Part of a small language model's weights.
Size: 12 heads of 64, vocabulary 44361.
Architecture: LayerNorm before each block, rotary positions, biases, tied embeddings, normalized queries and keys, attention and MLP in parallel.
Training: a variant of Muon for these matrices, 839M tokens, 3201 steps.
MLP neurons of a small language model. Each row is named by its layer, matrix (down: output weights) and neuron, and shows model dimensions 320-415. Each number is 128 + 32 x the weight over its row's rms, rounded and kept within 0 to 255.
A block is one neuron, or neurons of one layer that tend to fire together. After each block is what it responds to, as a language model described it from the Wikipedia text at the highest values.

L6.down1062 [137  78 142 134 105 151 185 132 160 203 169 113 112 144  56 129 125 111 143 152 180 144 165 162 128 137 151 149  84 107 143 111  76 185  79 110 154  73 123 176 161  70 102 131 104 117  96 104 183 145 129 143 179 180  63 167 125 111  88  85 141 194 172  91  80  56 158 136 120 185 184 124 110 134 125 130 107 126 143 150 142 134 159 160 143 128 147 116  97  82 119 108 107 120  82 128]
L6.down2182 [104 144 113  96 164  80 127 116 141  90 192  94 179 135 132 198  98 131 148  97 148 170 179 118 141 126 111 138 135 100 107 157 111 117 137 103 117 192 110  84 124  89 133 111 121  97 171 156  68 101 153 134 138 123 113 128 102 118 169 109  89  96 168 125 155 140 107 126 131 128 132  93 135  89  84 101 182 115 127 124 145 159 161 100 117 159 179 109 122  80 105  91 176 118 103 161]
L6.down2466 [126 103 140 153  89 109 143 127 128  99 104 132 153 161 128 132 129 120 164  92  88 158 153 175 106  98 115 105  68 117 116 108  92 116 165 191 183 131 119 139 128 103 155  84  80 148  99 150 134 152 159  95 105 172 153 100 118 106 104 131  89 125 114 154 121  92 106 140 138 152 154  81  76 137 140  79 166 141 142 143  84 163  29 147 165 163 171 136 181 143 146 108 140 112 141 110]
L6.down2474 [101  82 101 104 122 192  85 122  87  73 108  89 214  98  99 143 149 138 236 129 147  75 131 106 133 109 122  90 139 119 100  93 143 143 159  73 151 114 135 155  94 156 121  64 143 106 138 145  96 128 146 145 138 138 139 163 138 181 205 103 110 180 120 192 161 105 136  99  95 119 129 122 133 173 149 122 117  84 111 118 123 146 137 109 145  88  79 135 100 180 133 103 138  84 170 104]
L6.down2553 [120 137 166 123 170 133 163 138  87 162 144 163 165 127 122 170 112  73 143 129 148  97 158 130 121 162  97  74 127 142 112 166  71 123  97 117  80  96  95 173 105 139 150  55 102 100  64 133 114  85 112 230 187 129 157  86 118 110 181 123 147 146 125 199 180  68 149 153 117 159  94 114 123 137 147 157  92 167 128 130 186 160 122 181 138  99 125 211  99 151 108 110 157 147 126 117]
L6.down2561 [159  93 120 129  88 162 118 136 105 162 177 134 189 112  77 177  96  75  78 204 109 172 100 122  85 182  79 102 144 148 128  68 186 131 129 172 140 144  94 207 114 112 107 118 124 149  82 136 178 104 140 127 184 160 184  98 116 133 121 100 133  97 152 110 135 110 125 120  67 102  88 113 110 131 139 194 174 123 132 129  88 142 107 103 156 109 237 165 129 124 167 107 149 116 118 161]
L6.down2846 [135 139 159 146  98 112 110 179 128 153 143 157 178 159  92 120 165 139 148 147 122 130 142  86 110 158 133 117 153 125 122 163 108 138  93  96 172 115 164 178 129 187 111 150  94  97 153 156 127 160  86 136 120 116 128 147 149 212 237 120 106  99  75 133 152 125 109  89 175  94 144 127 124 142 151 128 117 158 105 118  65 147 188 112 157 113 111 158 149 139 154  83  75 119 121 120]
L6.down2901 [121  37 107  92 123 160 109 102  82 146 137 102 133  80 100 139  85  77 177 174 116 125  93 130 114 133 133  98 108 117 131 185 147 119  78 148 107 174 195 131 191 109 124 143 199  97 106 144 187 146 120 176 144 146 160 114 110 116 109 128 156 126 157 105 141 106 124  91 100  71 174 127 159  99 147 127 109 151 114  82 160 123 146  92 131 157 140 131 142 133 116 162 107 100  90 148]
Units after numbers. Unit or measure tokens right after a number, such as in, mm, ft, km, g, %, per cent, plus a few other number-following words like "subjects" or "a" in "five times a day".

L2.down663 [ 93 127 132 155 135 158 113  99 144 100 163 197 108 127 157 155  80 138 119  91 123 125  86  34 113 119 115  67  93 103 140  79 149 113  78  79 142 102 163 150 106 135 108 123 154 161 133 135 161 137 101 125  89 150  91 158  91 159 160 156 163 121 138  96  82 134 110  92 102 150  92 139  94 153 140 122  67 143 157 164  45 106 135 132 142 137 100  86 169 163 209 105 164 117 174 114]
Diffuse technical-text tokens. Mixed word pieces and function words in technical or encyclopedic prose, such as support in software lists and re-acts in chemistry; no clear shared theme.

L6.down89 [132 204 147 117 100  78 128  88  64 103 151  81 128 230  93 154 138 105 160 107 149  91 154 153 132  97 194 182 139  97  93 115 152 130 158 150 162 117 121 180 143 174 128 129 136 115 122 118 168 158 143 109 115 140 109 116 126 136  86 168 174 100  92 146 171 111 148 146 146  84 165 142 102 144 184 155 141 158 139 112 126 121 183 157 145 154 142 128 125 112 116 159 123 122 109 150]
L6.down234 [145  95 174  72 143 141 206 157 121 129  58 165 123 115 107 159 127 116 162 163 101 172 120  87 145 131 196 100  99 151 140 122 111 127 119 132  99 104 162  79 147 151 114 125 137 118 138  52 150 127 194 135 111 137  86 120 136 165 162 153  76 207 169 106 173 169 133 111  92 163 131 141 138 161 146  66 104 117 114 161 165  96 162 147  99 104 119 133 143 132 136 128 191 195 132 202]
L6.down815 [150 174 154  84 180  50 143 106 149 128 105 158  95 146  84 140  97 131 129 108 153  91 110 184  99 171 158 152 100  96 129 169 103 108 165 126 151 131 136 145 148 142 146 164 119 124 124 103 126  73 128 138  92 137 106 116 118 125 143 136 125  89 133  77 210 105 126 122 166  51 127 120  84  97 157 125 140 134 138 108 132 215 132 124 184 122 124 121 159 137 147 144 175 108 108 156]
L6.down1191 [133 165 131  71 175 118  79  94 175 158 118  58 165 151  87 115 131 157 139 161 145  95 113 114 106 131  83 158 166  97 108 123  18 100 101 171 128 152 186 135 129 120 124 176 172 125 150 139 177  80 155 120 119 171  84  80 117 131 136 131  87 117 154 141 200 105 107 133 172  91 130  60 118 107 188 113 109 159 151 120 173  75 112  85 141 152 191 142 152 149  88  87 160 110 122 127]
L6.down1267 [ 87 122  86 106 153 107 172 146 145 149 116 163 163 102 124  76 114 169 104 115 138 142 165 125  65  87  99 168 174  67  95 116 125 111  70 141 146 185  80 130 144 161  92 157 101  94 172 219 143 201 145 117 176 107 112 124  25 131 156 145 201 155  92 149 137 185 131 122  93 143 153 120 202  94  83 104 101 123  62  90 101 121 131  73 175 152 139 140 147 164 122 133 148 135 108 113]
L6.down1918 [159 113  81 105 196 117 133 140 150 134 111 138 120  87 143 169 160 141  93  82 106 167 133 112 120 169 156  61 117 139 113 111 130 200 131  88 153 138 138 118 124 150 120 159 123 174 110 199 193  90 139  95 174 123  80  91 119 145 141 140 103 160  97  69 132 174 181 125 119 158 120 108 174 109 135  75 156 148 145 106  98  88 141 121 100 114 136  79 140 184 117 164 113  92 146 153]
L6.down2263 [ 86 108 115 154 135 163 145  75 123 198 122 169 161 119 110 112 145 149 135 117 176 138 222 139  66 136 148 109  98 136 116 155 149  93 130 133 119 125 113 141 142 112 121 198 149 142  75  74 138 159 167 107 108 133 111 141 173 138 133 138  80 132  89 148 156  76 124 104 144 134 171  85 130 114 113  94 132  67 152 102 133 117  76 175 158 148 148 118  76 133 129 112  87 145 116 115]
L6.down2866 [142 137  68 139 103  97 184 109 111 112 142  61 120 136 140  78  49  77 153 145 123 119 106 125 124 101  44 169  80 149  88  95 134 148 150 106 108 126 125 126  70 157  86 115 155 114 132  96  76 145 133 111 179 196 198  89 132 145 159 172 166 123 187 155 178 107  97 164 108 117  80  85 159 161 185 140 146 107 148 125  99 154 117 134 155  98 101 134 145 191  68 141 120 169 132  95]
Sports result narration. Tokens that describe game outcomes and achievements in sports articles, such as "led the team to", scorelines like 27–0, and scored, recorded, record, fastest.

L2.down2847 [ 86  79 149 153 119 118 123 191  18 162 181  98 107 100 102 100 156  68 126 156 167 112 138 126  58 111  63 150 131 130 100 134 133 123  91 178 166  78 130 102  86 103  73  84 119  87 126  82 100  73 146 180 218  79 157 122  62 175 138 195  92 126 119  86 159 149 138 155 113  80  39 125 146 161 101 155 122 172 139  98 200  94  80 142 143 106  77 128 190  88 179 129 146 130 116  71]
Kinship, titles and office. Nouns and word pieces for family relations, noble titles and political office in biographical or historical text, such as great(-uncle), Earl, Spouse, heirs, accession and appointments.

L2.down2010 [ 87 125 127 200  75 169 140 156 122 130 143 136 103 147 120 100  89 109  81 103 108 131 110 129 164 113 108  98 147 174 102 121 102 114 178 114  95 113 129 116  43 123 128 129 113  84 135  70 137 212 162  74 148 138 139 119 172  99 123 154  68 153 116 154 140 117 154 150 144 158 170  93 107 137 141 120 136 120 150  98 120 101 112 133 151 103 106 134 104 149 120 182 125  91 175 169]
Sports stat-phrase words. Tokens inside set phrases in sports biographies, such as Opening Day, field goal, team leading, first career; also mid-word pieces (Organ-ic, train-ers) and table-cell values.

L2.down894 [ 95 127 164 121 117 129 139 148 110 139 117 124 135 142 172 167 113 121 118  95 165  49 145 157 125 143 146 162 145 111  84 135 137 129 112 104 167 164 165  78 114  81  93 123 174 124 115 133 156  79 144 135  77 107  87 115 112  82 165 132 146 135  98  90 115 152  91 171 108 149  87 160 130  79 114 125 124  81 111  98  96 113 152 145 166  61 135 139  90 105 125  76 121 116 150  80]
Units and noun-phrase heads. Mostly unit words after a number or bracket (km, mm, mile, feet), some first word-pieces (Ph, diph, ri), and nouns after "the", like first, same, score.

L5.down434 [164 103 123  76 138 181 151 107 184 134 155  94 101 142 149 129 130  87 117 107 145 107 114  94  24  88 180  94 124 144 101 132  76 106 182  96 168 104 102 180 148 185  74 141 119 109 114 156  89 174  82 143 183 163 164 119 163  81 139 173  84 123 110 175 144 124 146 103 137 168 132 142 160 128 132 112 160 142 115 128 107 146 134 176 148 132 148 148 114  93 113 134  92 120  64 204]
L5.down488 [137 127  86 143  74 113 148  94 124 132 116 139 140 164 144 170 127 106 163 142 161 204  97 109 105 139 170  86  99 111  88 173 143 119 110 151  88 132  95 160 138 104 174 129 140 115 114 144  88 167 114  62 117 181  82 141  79 141 114 119 103 156 119 149 140 125  80 164 153 185 123 145 110 112 164 175 129 159 206  99 118 136 138 186  95  59  95 127 140 151 152 147 165 125 103 227]
L5.down556 [ 97  43 125  79 117 133 174 102 144 165  99 130 164 127  78 156 102 159 127 103 112 136 154 121 108  87 155 206 158 129 134 134 113 168 141 139 136  65 146 159 168 119 141  96  98 100 122  86 131 190 166 173 119 186  96 127 192 149  78 108 134 130 124  90 141 172 145  77 142 108 215  80 176 137 133  62 102 103 155 147 184 164 111 102 134 144  85 147 144 117 131 152 110 105  94 147]
L5.down722 [133 183 151 136  70 194 127  93  92 176 183 103 155  89 162 127  91 134  66 112 106 135 142 145 123 126 151 154 112 122 178  95 155 111 130  77 142 136 120  74  73 115 151 129 141 105  72 138 137 118 119 141  83 137 113 119 107 115 139 149  80 127  38  99 175 187 123 117 187 121 129 104 122  94 154 137 116 142 132 163 106 148 143 112  72 122 141 131 139  89 155  93 151 162 126 135]
L5.down1152 [ 90 160 109 177 153  71 212 173 192 159  95 112 161 154  58 133 149 140 120 130 171 114 146 118 131  87  81 107 129  83 124 112 183 122 115 134 113 156 129 178 155 108  75 153  88  90 176  78 103 121 146  90 137  96 179 169 142 132 129 151  60 139 102 177 137 161 135  62 139 122 196  24  96 128 120  68 124 104 116 151 147  71 157 137  92 149 148 178 130 142 171 137 149 131 136 103]
L5.down2215 [113 123 106 102 132 131 113 132 160 120 115 137 166 119 130  70 142 135  91  96 147 119 110 108 138 163 102 121 153 143  80 165 106 179 120 113 131 128  83  96 150 156 133 127  88 120 122 125 116 171  65  97 122 141 202 119 127 134 113 113 123 151  95 140 148 103  87 158 178 131 178  91 110 120 124 155 110 101 220 120 134  95  69 120 160  75 137 139 121 144 184 150 103 133 112 142]
L5.down2325 [ 70 144 110 167 179 149 108 114 166 164 146 143 124 132  73  60 153 111 115 149 125 134 126 112 104 129 138  89  68 169 160 208 139 134 142 125 161 179 119 114  96  94 124 107  96 118 186 105  94  72 187 142 155 121 202 161 102 165 108 169 129 121 146 112 131 132 186 102 129 185 110  74 149  77 146 108  83 160 166 150 131 182 111 173 103  79 100 155  94 129 160 107  98 100  93 160]
L5.down2495 [118 118 141 101  92  82 134  45 155 162 136 103 118 175 147 178 124 183 128 173 135 123 124 138 113 150  70  77 134 115 105 119 116  74 118 123 102 146 122  62 140 112 127  95 141 127 114 122 106 129  78  69 111 132 129  81 236 125 124  98 140 114 132 118 106 153 112 144 118 130 142 124 156 114 139 147 139  71 112 177 116 152 116 176  74 109 164 129 184 108 152 124 112 129 130 136]
Sports career narration. Words inside sports match and career write-ups that set up a result or debut, e.g. in before relief or his debut, home in home win or home run, and first or won.

L6.down226 [109  97 161 147  86 120 158  66 181 160 146  96 160 138 147 131 154  95 142 127 135 119 154 132 171 195 122 135 119 116 115 191 121 134 133 159 147  94  93 157 130 131 121 124  46 104 123 160 100  94 140 227 174 108 108 121 118 110  83 132 112 160 154  91 123  99 106 100  77 112 127 115 171 117 113 181 176 191 111 126 139 108 131 129  89 129 117 164 142 125 180  95  88 103  75 111]
L6.down403 [121 134 155 148  88  96 150 113 113 139 156 147 134 112 172 124  80 133 140  83 100 114 124 162 180 172 124  93 126 166 117 141  96 196 151 138 118 192 170 131 138 144 121 101 145 134  51 107 158  31 192 141 146 150 177 118 165 106 135 132 124  75 146 134 112 132 154  79 118  79 135  99  85 121 138 101 138 162 134 102 131  62 108 122 105 193  60 111 181 184 164  90  11 162  84  65]
L6.down424 [133  97  95 156 132 161 140 114 107 114 111 154 142 107 167 179 165  99 161 110 186 161 127  62 170  69 129 145 140  99 112 120 148 132 156 125 132 118 126 124 199 101 123  74 102 107  93 101 145 139 176 122 145 127 155 148 104 149 139 172 187 141 158 156 163 167 176 149 129 135 120 146 148 124 162  10 119 149 130 134 174 145  54 103 143 130  70  85 120 164 173  95 155 185 139 115]
L6.down936 [ 95  81 100 201 145 148 110 170 155 127  66 144 133 133 168 148 107 145 115  76 161 105 131  93 127 113  70 137 175 107 169  93  70 107 132 114  68  50 109 108  97 129 142 118  91 127 173 163 127 128 111 149 132 133 148 134 128 151 136 130  99 104  91 157 136  93  50 145 124 185  79 139 182  81 167 151 115 144 137 161 109 102 165  81 116 147 123 104  59  95 116 117  82 162 180 131]
L6.down1366 [114 139 162 124  78  85 158 115 138  97 172 138 106 100 135 129  76 154 136 127 129 111  92 159 118 158 158 102  81 152  82  97 120 145 141 125 127  85 159 146 143 141 156 164 157 213 103 174  83  85 120  93 122 121 149  80 110 115 120 153 105  94  88 127  95 112  66 141 133 126  96 145 163 155 154 106 130 124 139 113 133 148 161 133 117 156 162 116 109 146 145 140 142 115  78 136]
L6.down1777 [101 131 143 124  99 109 138 113 126 116  72 130  98 144 139 147 160 125 171 178 121 134 147 123 210 151  94  53 120 147 109 177 132 102 172 126 164 156 173  63 177 145 138  97 164  90 174 113 106  84 117 176 133 163 128 180 105 192 182 128 114  75 139 127 120 159 148 143  43 148 131 187 148 109 125 155 123 179 126 119 106  93 141 125 122 121 150  79 122 152 141 131  63 133 136 111]
L6.down2276 [ 86  87 109 121 139 118 143 189 128 127 108 107 137 123  57 110 175 113 156 129 146 123 137  83  80 141  95 134 127 150 128  93 168 130  49  89 165 116  96 143 108 125 126 140 119 104  55 127 120 139 137 101 136  65 151 158 133  94  61 114 158 154 188 102 105 154  93 100 178  75 121 141  87 127 143 161 154 150  87  97 101 120 150 185 192 171 120 121 121 154 173 173 130  53 142 139]
L6.down2861 [123 166  98 179 119 123 136 133 149 123 184 160 147 115 152 125 104 137 128 162 179 176 127 161  67  70 110 160  73  70 139 104 127 180 170 117 129  78  60  93 103  98 110  98 151  98 165 108 111 137 136 173 110 105 144  64 142 110 136 103 106 120 106  97 136 122  96 141 153  72 160 166  95 138 225  86  70 137 144 112  38 168  90 100 174 150 124 154 153 132 172 152  78 133 143 120]
Biography kinship and titles. Tokens in biographical text that start a family relation, title or honour, such as "paternal great-", "(sister)", "knighted", "second Lord", "Duke".